From a checkpoint of a small transformer trained on Wikipedia: ALiBi, 1272M tokens.
MLP neurons of a small language model. Each row is named by its layer, matrix (up: input weights) and neuron, and shows model dimensions 314-409. Each number is 50 + 15 x the weight over its row's rms, rounded and kept within 0 to 99.
A block is one neuron, or neurons of one layer that tend to fire together. Before each block is what it responds to, as a language model described it from the Wikipedia text at the highest values.

Abstract nouns or their final word pieces naming a right, duty, quantity or property, usually before "of", e.g. importance, burden, ability, interests, fines.
L6.up2381:33 60 80 50 56 46 29 49 84 29 37 67 44 27 70 47 59 42 29 46 64 47 70 71 32 31 68 61 42 41 60 50 58 61 08 48 56 62 53 60 44 55 61 56 60 42 18 32 34 46 50 75 55 41 46 46 50 58 42 56 40 71 32 58 57 50 37 26 52 47 31 99 51 46 59 35 45 55 69 79 20 80 77 64 46 65 56 77 33 58 25 31 46 46 31 80

Family-relation words and linking prepositions in early-life biography sentences, e.g. born in X to, the son of, his parents, her brother.
L2.up5:63 51 57 40 48 51 56 50 33 47 55 80 78 43 64 45 67 49 31 83 48 54 35 57 45 65 59 56 49 46 44 69 47 58 46 48 48 21 82 69 40 40 38 57 66 19 42 54 59 50 53 31 59 58 71 63 56 63 57 37 67 45 63 29 63 48 48 45 57 78 40 25 36 46 56 74 61 63 64 53 27 55 37 17 51 74 34 29 64 52 55 38 55 50 53 50
L2.up65:70 75 47 63 54 63 42 21 63 60 52 55 34 45 64 41 50 82 31 74 65 42 47 53 59 48 44 52 55 42 53 30 62 57 37 30 43 42 52 49 34 74 41 70 28 15 34 62 37 54 40 56 58 43 63 45 47 57 37 34 58 68 35 63 89 34 34 65 40 35 05 37 74 38 56 33 28 52 74 53 26 56 37 61 66 43 43 79 63 35 69 29 59 23 74 67
L2.up1578:52 56 42 62 35 44 50 68 37 41 55 57 77 36 59 44 59 56 40 48 46 32 47 51 38 49 68 66 26 60 57 32 45 60 27 49 18 66 75 49 25 50 63 49 44 12 69 42 30 78 44 25 58 49 64 67 46 63 65 57 42 55 54 39 70 76 54 48 80 57 41 24 63 55 48 55 69 37 46 48 31 56 50 53 43 49 35 39 30 70 53 30 39 49 54 63
L2.up1880:33 41 44 08 45 53 42 65 32 32 34 75 46 24 73 55 73 52 49 41 54 41 56 56 63 34 46 58 61 50 29 56 75 57 81 62 33 53 27 65 41 73 77 50 40 65 51 42 48 65 46 41 68 40 41 56 63 55 30 33 67 61 53 43 45 37 50 53 55 79 54 49 27 31 55 70 60 82 77 42 45 40 54 56 57 63 34 60 59 74 60 25 56 63 47 45
L2.up1904:65 51 41 63 62 62 27 60 48 39 41 60 53 26 38 39 36 59 28 80 17 56 71 37 43 20 45 60 37 43 48 39 71 58 56 58 56 35 52 71 66 36 50 21 26 58 59 69 27 31 49 66 39 58 51 64 61 11 54 61 59 52 59 52 43 49 33 55 47 16 53 60 49 60 87 31 34 45 79 19 67 80 29 45 39 45 85 81 74 56 38 44 47 36 48 62
L2.up1973:56 56 58 24 49 49 48 60 25 35 55 39 57 52 23 59 54 65 56 59 46 46 59 64 23 33 54 67 46 54 33 44 81 74 57 52 33 40 28 52 56 06 90 65 62 48 75 54 78 51 74 49 31 32 40 89 21 44 32 62 59 53 83 32 41 53 24 69 53 46 61 54 57 33 27 25 41 59 46 56 75 37 60 64 32 42 19 41 33 64 74 51 64 48 43 64
L2.up2194:56 52 68 51 42 01 62 41 42 63 26 88 53 29 81 43 34 50 53 56 42 51 60 51 63 51 50 46 59 45 76 39 63 52 50 30 68 17 71 62 57 67 53 69 62 28 78 63 28 56 21 40 35 29 22 60 33 27 53 26 88 44 51 52 91 53 47 19 61 57 66 47 48 64 59 26 53 65 54 50 70 20 47 62 60 47 44 46 25 57 42 44 36 67 65 43
L2.up2702:36 36 40 36 53 63 42 30 17 49 61 49 51 33 36 33 63 64 38 76 38 33 67 39 56 39 45 58 75 30 52 73 46 61 60 74 41 27 51 33 24 82 37 82 53 32 48 42 56 32 61 62 49 19 48 65 33 44 68 21 54 76 61 58 45 49 15 34 76 60 56 28 53 42 63 35 57 71 67 64 45 80 21 51 58 79 38 50 67 58 68 37 34 42 38 43

Conjunctions or semicolons that open a new clause after a comma midway through a long sentence, such as ", and", ";", ", with", ", which", ", as".
L2.up36:33 13 62 74 79 38 66 46 29 34 37 63 49 47 67 48 56 52 60 45 87 47 75 52 66 44 56 34 53 39 67 88 52 39 49 43 48 46 76 58 44 25 61 87 28 52 76 58 31 54 65 42 41 45 45 66 73 50 44 44 42 57 45 37 69 45 46 66 42 47 13 41 68 52 47 50 50 37 76 54 16 37 49 63 57 48 27 51 50 38 60 40 54 43 37 42
L2.up270:22 46 50 58 45 51 53 58 33 11 57 51 41 59 39 86 48 46 55 44 63 61 52 46 57 59 33 61 46 45 64 45 36 64 39 66 78 38 56 48 43 82 64 33 51 55 52 59 38 39 37 69 44 42 53 46 65 42 77 57 45 63 50 34 41 46 55 47 34 49 38 24 45 62 49 37 58 51 18 13 64 44 37 55 49 32 48 41 62 48 49 45 31 50 99 35
L2.up465:76 42 48 56 59 22 70 69 26 43 58 49 45 53 49 36 52 52 43 45 78 40 40 56 61 33 55 39 62 70 49 20 54 51 47 41 51 52 41 54 53 47 60 39 60 54 41 49 64 39 61 79 75 68 40 31 58 50 46 13 40 59 25 64 61 52 48 68 35 70 64 62 46 59 52 49 45 26 38 66 37 62 58 55 50 28 78 75 45 61 44 47 87 36 63 66
L2.up703:72 34 64 54 46 52 48 70 69 43 72 47 58 24 38 34 57 32 53 62 48 57 98 62 64 72 59 32 68 55 40 43 45 32 69 10 74 46 42 48 67 67 49 51 71 56 41 34 72 27 61 41 39 58 32 61 88 74 50 27 52 56 37 54 55 74 17 51 46 49 66 43 57 55 71 57 49 49 62 35 36 37 48 70 87 61 64 24 48 53 46 53 59 66 48 40
L2.up1068:55 43 60 48 51 39 51 68 38 52 64 68 30 35 51 57 49 32 54 60 52 43 75 49 66 68 68 60 43 59 28 30 47 58 71 52 56 31 47 14 36 44 21 41 63 69 55 29 76 25 50 54 72 19 94 61 39 33 64 41 87 75 43 38 11 61 23 51 57 44 41 62 44 47 58 48 56 65 47 23 46 73 58 69 46 44 49 44 50 31 75 43 81 56 41 60
L2.up1140:69 45 57 57 17 57 33 55 68 49 75 62 25 41 51 55 56 30 64 47 29 67 56 57 55 50 57 49 36 43 22 44 50 40 35 57 70 40 46 56 38 67 67 33 35 65 54 43 54 64 68 47 57 71 40 49 83 47 39 25 63 41 63 56 45 65 27 65 43 66 61 40 30 37 37 19 27 31 37 70 52 57 46 67 72 45 52 46 63 48 50 31 56 50 48 65
L2.up1275:68 47 50 51 46 40 28 57 57 12 12 34 58 48 50 67 50 80 42 22 68 92 74 44 52 54 57 63 40 56 12 44 54 60 53 43 77 25 69 62 39 72 49 41 42 63 33 52 52 57 45 52 70 62 56 44 49 50 53 26 62 55 32 38 28 26 88 70 85 55 51 33 31 77 61 57 68 45 54 23 41 27 43 60 55 54 48 58 39 59 48 57 13 52 49 22
L2.up2704:40 31 49 64 46 72 38 71 39 41 69 46 38 49 40 35 35 52 45 44 59 57 85 60 38 83 47 47 41 62 62 50 80 39 45 56 47 34 65 47 72 91 39 40 72 65 66 54 43 45 40 63 30 91 44 52 83 32 61 62 79 55 48 32 42 54 40 88 29 44 54 66 43 46 48 34 68 35 32 30 32 38 45 60 48 50 61 24 56 39 53 60 49 29 51 69

Final pieces of abstract or mass nouns, often suffixes completing a word (sustainability, uncertainty, Employment), plus whole nouns like fear, tension, violence.
L2.up45:21 54 61 72 58 63 70 39 47 64 65 34 51 58 41 53 45 39 34 39 36 28 31 57 37 48 62 74 38 28 68 46 52 52 42 42 42 72 58 47 42 66 66 22 84 36 51 25 68 19 37 56 48 33 87 85 69 43 72 57 29 51 23 49 60 35 39 43 35 43 48 63 49 34 67 55 44 52 61 44 66 54 76 61 28 60 60 41 24 38 61 47 25 42 61 29
L2.up141:47 40 36 42 60 52 68 34 42 46 62 55 36 60 37 25 39 30 60 62 67 56 52 45 57 56 51 42 52 73 73 46 52 62 48 48 05 14 48 47 44 67 35 77 85 76 29 43 45 57 48 62 62 55 32 36 63 42 62 50 41 60 59 49 36 61 46 49 38 48 57 41 71 53 69 62 53 43 48 67 45 42 56 49 37 13 54 45 20 51 48 45 49 33 49 65
L2.up308:30 61 36 65 57 19 36 52 52 27 51 85 65 28 43 72 54 49 86 45 39 29 30 44 39 38 63 40 21 42 39 57 37 36 56 57 46 30 75 29 58 49 78 33 35 52 24 54 85 44 41 52 44 48 62 49 75 55 63 23 38 47 36 55 58 16 39 26 77 41 39 66 49 29 40 60 56 64 33 55 24 60 38 24 39 26 45 54 52 50 38 65 40 46 51 46
L2.up385:30 54 76 37 45 36 58 36 59 33 63 28 29 54 33 37 51 81 79 57 54 48 54 38 47 74 50 64 53 54 35 74 70 71 91 46 55 25 62 43 50 47 47 46 54 55 30 49 78 27 47 57 47 58 62 57 40 64 71 53 61 49 26 42 47 29 31 52 51 28 43 65 59 56 43 56 58 54 32 62 45 50 73 61 44 71 61 45 62 51 34 56 36 35 42 58
L2.up691:20 21 63 89 75 62 40 60 43 48 60 46 78 46 51 42 77 59 53 48 27 65 59 40 57 36 53 51 47 52 57 45 50 49 20 57 64 41 55 62 38 57 66 56 62 48 40 80 87 62 63 50 27 75 48 65 27 59 50 49 24 54 35 65 51 23 42 37 37 65 37 56 45 58 55 58 28 61 56 65 36 51 66 54 06 59 76 60 27 59 34 41 49 45 66 44
L2.up1178:29 33 67 34 55 30 24 45 66 60 36 53 47 33 32 40 58 32 71 45 31 31 64 66 43 51 53 59 35 34 64 68 33 50 28 28 49 35 32 28 42 61 51 33 56 42 70 36 39 50 66 49 35 60 42 51 88 48 59 53 58 43 52 43 35 47 53 22 61 53 51 61 58 50 48 47 31 66 22 43 70 73 69 73 43 62 46 55 52 56 50 49 29 70 57 54
L2.up1547:58 37 37 63 38 47 45 59 67 56 68 75 54 32 31 51 38 66 54 66 66 45 34 26 57 59 44 31 66 64 46 58 61 44 68 62 87 71 47 44 69 49 39 46 70 27 33 44 75 54 46 56 78 28 67 54 48 40 64 41 46 55 34 34 37 54 55 63 27 43 74 45 17 77 56 48 44 44 57 44 28 91 31 43 56 32 46 59 54 46 51 48 58 54 64 47
L2.up2470:52 30 67 60 47 05 20 46 33 32 79 75 63 36 45 50 44 58 51 64 59 49 48 39 58 56 41 51 51 43 38 67 70 66 64 45 41 76 53 60 62 53 75 55 62 49 56 44 45 36 39 62 52 50 54 50 33 27 87 41 65 42 56 19 83 76 49 66 37 59 46 59 58 59 69 23 28 46 67 56 68 26 23 28 25 47 45 56 29 61 44 57 54 14 57 65

Nouns, gerunds and verbs that open a phrase needing an object or "of" complement next, e.g. the use (of), the presence (of), obtaining, picked up, having heard.
L6.up2804:35 71 54 61 33 56 12 38 43 70 62 51 51 37 39 42 50 53 79 41 43 61 46 58 45 72 38 23 74 43 62 69 93 72 32 44 52 41 55 51 16 71 36 35 64 67 58 68 45 24 62 37 42 22 35 42 51 56 70 55 49 41 69 46 70 48 66 57 48 32 40 64 49 59 41 49 21 53 32 70 51 44 51 47 75 41 23 42 61 76 43 47 46 39 27 53

Connective words opening an elaborating clause after a finished clause, mostly "with" after a comma, also "to" (due to, led to), as, that, when.
L3.up767:52 26 66 72 81 62 59 23 66 37 30 35 44 46 42 57 62 73 62 73 56 41 51 66 66 47 36 30 41 55 59 40 69 44 54 74 57 50 68 70 75 61 58 62 63 39 71 71 46 34 41 49 46 50 47 58 25 59 81 69 65 75 60 55 40 45 46 54 20 33 69 49 57 66 58 60 34 50 58 54 47 43 48 51 79 35 65 75 24 71 42 57 26 42 75 84
L3.up1287:33 58 69 45 64 44 60 56 25 39 18 52 47 41 40 58 57 57 40 38 38 56 77 26 51 39 44 24 45 45 54 41 37 20 33 60 38 37 55 36 51 52 46 45 18 50 47 48 38 46 71 35 51 37 52 25 02 72 54 57 78 70 47 57 43 46 43 50 47 55 85 21 74 83 50 39 37 58 50 26 39 62 35 49 66 19 34 59 57 53 45 41 43 34 62 46
L3.up1490:67 52 69 67 32 58 51 95 60 49 66 67 43 46 53 43 67 53 86 47 54 45 41 76 53 36 56 78 33 26 59 47 41 43 39 40 58 58 49 38 57 54 66 43 55 68 46 71 43 80 41 64 40 56 76 45 28 20 68 75 20 36 31 30 49 41 56 65 52 46 52 38 40 38 42 44 39 68 61 58 44 51 21 57 95 44 73 37 46 59 25 48 50 56 31 50
L3.up1823:48 65 49 35 30 75 49 52 37 47 43 44 25 50 40 60 54 54 63 44 40 66 65 37 57 78 16 50 22 66 56 49 48 31 60 67 66 23 71 50 45 59 81 64 55 56 39 47 44 78 64 63 44 41 48 14 34 51 51 47 94 30 58 78 80 58 74 62 44 34 55 35 51 53 64 70 53 47 40 31 38 35 52 79 38 35 62 48 35 56 58 66 33 43 65 51
L3.up1860:61 62 31 84 28 32 51 55 58 50 37 41 39 66 72 71 66 68 73 55 46 44 54 36 42 41 26 43 59 43 69 57 42 63 44 39 24 32 51 59 36 34 36 40 78 52 38 55 42 31 32 63 57 38 63 51 59 58 41 58 46 74 70 50 72 54 31 75 49 19 56 27 66 52 32 36 61 66 55 53 65 50 61 57 51 29 41 47 38 43 20 48 48 46 48 59
L3.up1885:58 40 40 76 42 39 37 39 59 64 60 57 43 60 30 35 34 21 46 51 64 58 49 58 22 27 51 35 46 49 61 26 47 47 81 57 78 38 46 49 43 44 78 41 66 64 38 40 54 30 52 21 63 31 28 64 51 51 65 58 49 36 48 46 57 30 51 45 51 31 69 25 43 55 76 63 81 56 17 60 75 30 54 50 48 34 20 49 52 61 61 70 52 55 73 40
L3.up1994:47 48 36 52 52 44 52 72 51 29 62 47 55 66 39 75 45 50 45 56 58 49 34 68 49 51 53 68 00 66 25 57 26 63 62 51 42 44 64 29 56 88 44 46 25 47 37 48 44 69 59 58 48 59 44 23 45 50 42 45 54 46 31 35 36 38 61 51 31 36 75 42 52 40 24 63 64 40 26 51 56 45 23 77 50 49 23 34 37 57 27 85 71 23 45 29
L3.up2435:69 46 68 63 60 49 51 41 54 49 47 57 72 68 64 60 40 56 18 38 46 39 77 59 58 44 16 76 14 42 41 33 53 60 58 53 64 34 33 52 59 59 54 55 39 78 36 45 50 38 62 32 45 31 32 45 49 54 61 51 42 45 45 54 55 45 65 50 64 47 52 59 55 52 49 69 64 73 31 26 66 68 52 70 34 28 58 55 44 46 31 31 43 39 75 66

First newline right after a finished sentence or list or table row, ending a paragraph before a blank line, section header, or next item.
L2.up41:55 44 50 11 60 62 29 30 33 52 49 24 43 54 62 63 39 57 51 55 66 61 51 22 36 57 63 73 50 63 52 49 64 46 58 48 51 51 57 29 72 39 31 35 77 45 68 77 34 30 73 50 47 64 20 83 56 48 65 66 62 55 46 41 70 65 68 22 38 51 44 47 50 68 62 55 52 38 50 70 46 42 36 39 42 62 64 36 65 70 81 55 55 47 53 24
L2.up161:34 18 61 43 60 66 26 72 59 46 71 43 57 75 72 45 49 14 42 62 39 45 92 64 57 61 60 63 45 31 55 30 58 33 75 43 59 32 51 48 45 65 34 56 67 60 51 60 48 44 40 61 49 51 48 64 62 64 51 48 50 35 24 46 66 99 53 50 21 34 50 51 65 63 55 42 54 40 28 27 25 48 59 76 53 54 31 48 59 47 52 44 41 31 38 50
L2.up612:39 29 48 11 57 62 48 37 71 34 64 60 39 95 41 13 53 48 83 55 39 53 53 64 25 45 27 60 55 40 57 18 52 49 62 57 60 65 50 55 60 70 26 42 55 55 52 52 59 90 27 95 55 41 25 60 48 49 35 59 60 52 28 60 72 38 55 47 59 46 41 48 66 41 06 32 56 59 46 28 14 80 48 46 48 49 48 42 48 50 39 78 66 41 57 52
L2.up1005:49 45 59 27 31 90 28 69 44 51 42 29 37 46 49 36 72 27 59 51 64 64 53 76 40 50 59 51 52 48 84 37 30 35 44 37 50 81 51 67 56 02 50 62 42 43 68 57 52 72 38 67 62 43 51 54 52 60 20 46 66 30 22 51 75 54 24 61 58 54 49 47 47 46 23 47 38 67 27 37 35 70 51 86 37 85 42 62 70 28 45 77 29 59 47 35
L2.up1206:54 52 56 53 55 22 51 45 47 75 54 54 39 74 58 29 61 47 37 73 91 46 54 42 27 48 44 65 53 41 66 55 53 71 47 25 83 42 45 52 55 50 70 13 50 56 38 52 49 53 71 40 64 66 34 59 42 61 40 43 37 54 71 41 51 31 39 27 48 54 63 46 42 80 38 57 21 44 41 52 48 43 34 50 21 58 58 19 37 62 55 72 21 51 50 56
L2.up1277:58 37 49 59 60 44 19 48 53 44 69 60 53 66 37 64 39 58 44 46 27 46 51 61 47 40 56 51 43 37 69 37 44 44 40 49 58 38 56 57 49 71 53 37 63 65 66 71 91 74 41 75 45 27 48 43 51 54 25 21 66 47 64 59 53 33 34 43 50 38 40 56 59 63 04 55 45 48 30 39 45 69 49 63 45 59 65 46 22 51 69 51 40 44 54 75
L2.up1326:83 28 68 54 74 52 46 14 69 58 08 62 36 83 44 62 50 43 47 49 32 57 42 49 42 32 71 28 45 53 70 31 48 69 68 32 93 58 41 56 42 56 79 57 31 57 64 57 53 56 46 61 49 39 61 31 61 48 29 17 54 53 36 42 35 55 55 17 12 55 34 64 55 52 38 66 47 77 70 63 61 45 34 72 46 77 37 57 37 39 50 68 51 39 67 41
L2.up2230:52 58 43 35 54 49 43 67 58 41 60 51 50 61 44 31 73 43 74 60 54 60 76 38 31 40 43 57 58 49 71 55 57 47 66 49 41 30 53 40 52 63 61 46 40 43 50 60 30 40 38 59 63 27 58 37 39 53 52 31 45 64 33 59 80 54 60 33 43 23 32 57 21 44 55 46 46 60 39 37 35 51 19 67 43 65 21 44 51 40 45 47 36 12 43 66

Final pieces of abstract or collective nouns, usually after "the" and before "of", e.g. revenues, obligation, dispersion, details, records.
L3.up8:32 54 65 76 50 62 44 55 57 25 33 86 52 43 58 16 51 67 41 46 35 14 48 38 43 55 71 74 60 79 35 56 42 50 40 37 49 45 69 71 61 39 45 50 54 39 57 45 43 56 66 47 75 68 46 53 65 60 55 46 44 55 56 64 55 53 51 55 35 37 43 48 64 43 51 40 46 26 36 62 55 61 56 40 18 71 40 68 83 56 57 40 40 82 49 58
L3.up108:56 75 47 31 49 27 27 40 71 44 78 57 31 70 32 19 40 68 76 56 61 51 57 32 52 68 38 50 52 44 62 39 54 41 52 34 54 61 47 46 41 49 67 54 61 54 60 41 65 20 18 58 84 61 25 61 62 81 52 28 27 40 60 38 42 76 35 44 33 65 54 51 87 28 41 40 40 30 52 59 64 48 40 45 54 55 73 51 54 52 68 48 31 29 26 82
L3.up800:47 25 52 50 63 33 54 28 70 34 39 65 49 62 37 78 65 64 31 75 45 41 66 34 64 67 33 23 57 68 62 54 64 60 27 43 53 58 44 44 49 34 68 60 50 67 40 50 66 36 40 49 54 68 20 35 49 62 36 54 33 58 25 62 73 34 49 39 20 64 13 35 73 23 74 79 39 29 52 78 39 41 54 51 82 55 57 60 62 30 31 47 54 55 31 63
L3.up811:57 40 40 70 26 40 48 57 24 38 54 43 58 39 43 32 43 71 50 67 42 55 41 37 36 28 31 34 40 49 70 53 52 59 74 76 42 51 44 38 77 64 25 82 41 07 34 61 63 50 53 51 40 37 31 46 42 35 17 41 76 74 54 45 57 45 32 52 66 43 46 65 63 56 35 24 46 39 32 41 64 44 35 78 62 49 62 84 66 26 56 17 52 60 32 46
L3.up978:65 37 57 59 42 43 50 13 62 47 86 44 62 43 76 29 61 82 66 45 61 55 52 44 51 52 34 40 80 23 29 58 55 47 43 61 44 61 64 65 63 52 49 60 51 56 37 42 52 42 63 41 54 65 62 41 31 65 55 61 18 75 22 51 72 51 51 76 38 76 29 87 35 73 50 41 55 62 41 39 66 55 75 79 27 76 58 65 51 63 23 42 57 32 23 63
L3.up1216:58 60 63 77 70 47 52 36 43 33 64 45 45 32 31 32 55 46 56 92 51 54 58 47 67 39 42 57 46 76 37 65 55 28 66 74 47 75 52 66 46 47 42 49 41 49 45 62 20 56 39 28 44 40 40 33 49 47 33 65 33 25 30 55 54 85 43 37 45 45 44 65 72 53 33 33 41 56 65 46 54 51 61 54 54 78 50 84 37 64 25 46 41 67 27 50
L3.up1584:46 51 73 49 45 51 39 27 51 36 60 43 65 35 35 64 95 67 77 64 42 45 80 36 50 33 36 44 25 43 64 52 65 39 74 43 28 68 76 68 41 74 43 51 54 50 73 61 69 53 64 44 38 43 49 60 48 74 85 59 40 61 39 65 66 63 30 46 24 58 15 63 49 90 35 54 46 39 29 82 45 61 55 69 47 33 38 90 57 31 53 32 51 42 47 39
L3.up2423:16 61 29 38 34 51 37 53 63 46 44 41 34 70 36 75 63 66 71 75 57 44 60 47 56 67 44 48 68 14 60 80 52 86 33 58 37 31 60 36 53 45 60 62 37 59 38 77 40 28 63 54 65 39 73 64 33 67 66 67 32 59 43 53 82 64 60 47 55 45 40 61 51 60 41 56 35 64 60 49 65 22 17 40 58 30 40 45 69 31 60 04 49 67 66 46

Words before a named relative in biographies: possessives, counts and ordinals like his, four, one, elder, fourth, before son/brother/children; also age phrases.
L6.up1470:48 66 45 31 50 53 49 72 82 59 64 57 15 25 39 30 39 66 46 44 36 36 42 40 50 61 67 59 55 64 76 55 34 53 29 55 51 60 63 47 22 38 76 44 52 69 53 45 40 66 39 62 35 36 57 78 68 23 46 28 69 56 56 60 50 12 54 58 67 67 33 46 37 40 65 70 43 60 53 33 36 43 09 47 48 56 63 57 68 54 69 32 47 33 35 58

Apostrophe tokens right after a noun or pronoun, mostly possessive 's (state's, Turkey's) and It's; occasionally mid-word hyphens like close-up.
L3.up83:68 43 63 52 57 48 72 35 39 63 51 31 46 45 34 62 36 42 53 80 88 75 52 40 25 65 71 90 52 69 59 55 19 58 50 52 59 38 56 55 32 58 71 36 26 38 53 43 48 37 47 34 45 56 77 46 74 48 67 55 78 58 46 61 33 60 68 57 37 47 32 33 47 47 58 26 33 61 47 72 73 52 47 48 58 42 53 52 70 49 23 41 59 48 68 59
L3.up199:46 36 78 68 60 37 53 26 57 66 37 56 37 15 47 45 54 40 55 74 59 81 76 52 45 63 36 75 68 61 71 74 30 34 61 51 39 53 76 45 51 31 42 29 37 50 41 56 46 54 40 37 50 62 49 79 45 69 69 35 52 39 45 29 47 40 56 41 53 48 68 53 53 52 44 24 41 52 33 52 57 56 56 52 43 53 59 41 31 56 61 36 24 39 22 38
L3.up1403:34 28 67 54 34 40 62 37 70 55 28 54 69 34 76 62 52 31 30 45 57 67 60 33 42 71 58 51 49 45 43 42 66 39 34 22 70 60 60 79 24 60 46 44 45 60 38 46 17 47 55 55 37 48 55 53 51 87 67 49 50 30 28 66 54 44 41 48 30 44 34 48 68 57 42 56 70 36 61 74 47 42 40 23 64 43 56 58 66 49 49 28 73 58 53 53
L3.up1464:48 42 45 36 54 48 41 37 68 27 35 60 38 44 72 43 58 55 46 42 44 58 22 53 47 36 51 50 56 86 72 60 37 56 17 49 50 58 37 25 45 35 54 35 58 65 46 31 70 42 65 75 48 42 48 54 33 35 46 55 35 26 47 66 52 45 62 41 40 49 48 19 54 49 90 65 44 49 34 60 52 39 51 35 66 45 30 27 17 16 66 88 48 53 66 53
L3.up1573:23 70 60 39 68 62 24 43 66 66 60 77 24 49 45 59 81 55 42 50 34 45 65 00 48 31 62 64 56 51 47 65 64 73 49 58 64 60 57 44 62 37 46 64 56 57 51 52 47 50 61 33 38 52 51 39 31 62 72 68 52 54 53 35 77 52 22 70 68 52 36 60 52 45 63 61 78 57 31 63 25 43 26 48 69 67 55 50 55 39 59 41 55 57 60 47
L3.up2511:52 43 64 46 62 65 17 12 45 54 27 48 56 50 60 57 52 72 32 60 74 72 43 35 21 57 74 66 69 50 47 58 33 59 33 74 36 63 48 64 30 45 65 50 39 53 51 69 75 46 53 44 42 62 53 59 53 44 38 40 44 59 43 58 55 61 52 43 24 36 45 33 90 40 54 53 44 55 56 78 52 18 40 53 48 79 62 47 47 26 35 65 49 86 58 42
L3.up2713:60 24 62 46 51 61 24 30 37 41 66 54 42 57 51 52 40 83 50 77 61 50 54 44 19 49 68 55 69 48 38 45 42 73 56 37 52 19 36 60 66 50 51 62 31 61 41 46 69 46 37 54 35 57 43 61 47 25 41 40 52 39 41 41 44 60 59 44 64 48 46 34 30 17 53 75 29 25 36 29 70 35 53 52 33 72 57 43 21 61 47 46 51 68 73 39
L3.up2724:48 29 62 65 48 44 50 53 45 53 59 50 78 39 34 72 70 59 38 23 56 62 44 28 42 57 38 43 50 69 90 36 56 55 35 86 67 46 48 39 52 14 73 54 74 69 66 68 48 29 50 34 70 47 46 31 58 38 70 54 59 48 52 47 45 55 80 65 59 55 63 27 56 49 66 49 50 57 43 62 31 76 37 48 30 48 39 41 47 57 54 63 57 46 40 30

Fires on the possessive apostrophe after a noun, as in nation's, league's, Christie's, and on "the" or "one" before ranking phrases like "the eighth-tallest" or "one of".
L6.up2685:40 49 32 35 50 31 50 30 52 57 63 77 46 56 35 73 72 59 39 59 79 69 51 52 43 26 76 69 30 55 52 43 56 42 45 75 78 36 44 66 51 51 58 47 51 47 56 78 53 36 50 31 55 52 22 90 44 53 63 61 50 42 53 68 53 29 65 36 41 74 55 48 69 53 23 65 48 54 48 56 43 58 67 68 40 63 48 44 51 48 84 53 86 38 41 30

Kinship and birth-linking tokens in biographies, such as son, to in "born in X to", and of in "son of", also wife, child.
L3.up252:54 65 38 50 50 31 69 56 26 31 46 77 36 28 40 37 33 39 48 79 69 56 26 72 32 37 34 31 49 16 67 59 52 64 59 63 58 54 43 39 70 43 71 68 43 37 35 47 35 53 53 49 50 42 52 27 59 17 56 48 70 56 62 36 83 53 05 50 44 51 45 34 41 22 29 58 43 28 57 41 45 46 46 71 62 53 40 60 58 69 54 60 49 32 39 61
L3.up276:60 57 44 21 64 32 80 49 58 29 35 75 63 34 50 23 81 41 27 45 54 59 60 53 72 33 57 39 63 24 53 68 68 50 47 63 56 48 80 54 60 49 61 34 56 83 27 53 48 24 60 80 21 29 62 42 44 59 65 53 61 38 53 25 48 79 21 48 54 36 29 27 33 61 52 56 36 46 38 42 40 67 31 46 47 58 44 51 72 57 27 41 40 59 64 43
L3.up735:39 28 58 44 54 43 07 58 54 36 53 76 54 46 00 33 81 57 75 54 53 47 47 56 39 46 79 76 64 50 48 50 44 72 44 54 56 58 33 38 32 53 44 55 60 47 33 68 55 36 60 63 60 41 21 60 44 81 33 43 64 51 45 45 71 59 32 40 49 49 37 45 51 51 47 82 52 50 44 70 72 51 39 69 54 40 61 65 55 66 46 43 37 72 67 32
L3.up1166:51 34 22 58 64 37 38 56 51 50 51 43 72 64 36 04 33 59 39 40 71 41 52 29 28 53 45 29 54 36 55 46 69 47 16 43 54 41 50 58 55 46 28 57 42 43 26 31 38 59 58 16 66 60 41 70 54 42 51 30 48 76 23 68 56 64 50 60 37 07 72 43 70 47 42 28 42 38 22 47 30 49 34 49 60 52 67 46 52 43 27 44 42 46 27 43
L3.up1639:42 37 46 59 44 46 58 79 33 54 56 18 31 38 36 18 37 46 37 56 75 35 57 24 26 57 79 46 42 42 57 54 57 50 45 54 46 66 45 35 41 83 71 56 41 43 38 51 74 55 30 49 28 48 62 31 58 73 48 44 68 67 39 46 68 53 25 40 39 59 43 36 38 31 45 52 52 47 34 29 57 39 35 76 46 37 83 77 65 60 42 32 37 40 11 44
L3.up1840:53 75 29 23 55 57 36 52 69 31 74 58 55 32 39 27 66 49 70 56 25 47 56 54 38 52 51 61 49 57 71 75 73 63 67 62 65 48 30 55 65 49 46 45 54 42 43 58 76 44 74 54 51 46 45 76 63 57 51 58 53 25 42 56 61 58 45 34 30 52 83 56 54 61 57 68 46 45 55 53 67 28 49 79 53 29 38 44 56 43 77 34 31 24 61 59
L3.up1862:40 37 57 86 39 49 38 74 68 40 43 22 56 42 09 63 50 48 44 59 63 49 90 46 25 67 58 51 45 42 45 30 28 64 72 57 71 27 50 39 59 50 55 66 40 48 54 56 59 48 58 57 51 42 47 66 38 70 50 55 42 66 65 36 69 58 39 26 46 68 85 32 56 20 45 31 63 62 46 48 51 33 60 55 71 50 78 47 42 36 48 37 47 63 72 53
L3.up2199:48 45 83 46 31 48 46 28 23 27 56 32 41 50 67 34 29 38 55 56 57 54 38 53 39 57 62 39 57 57 31 62 36 48 23 33 46 65 32 48 60 47 33 56 70 65 14 63 54 41 44 40 51 35 36 51 67 57 62 50 45 27 69 59 48 22 36 41 45 28 56 58 24 33 54 72 44 70 64 50 63 54 16 40 61 63 63 21 38 35 50 44 38 38 72 44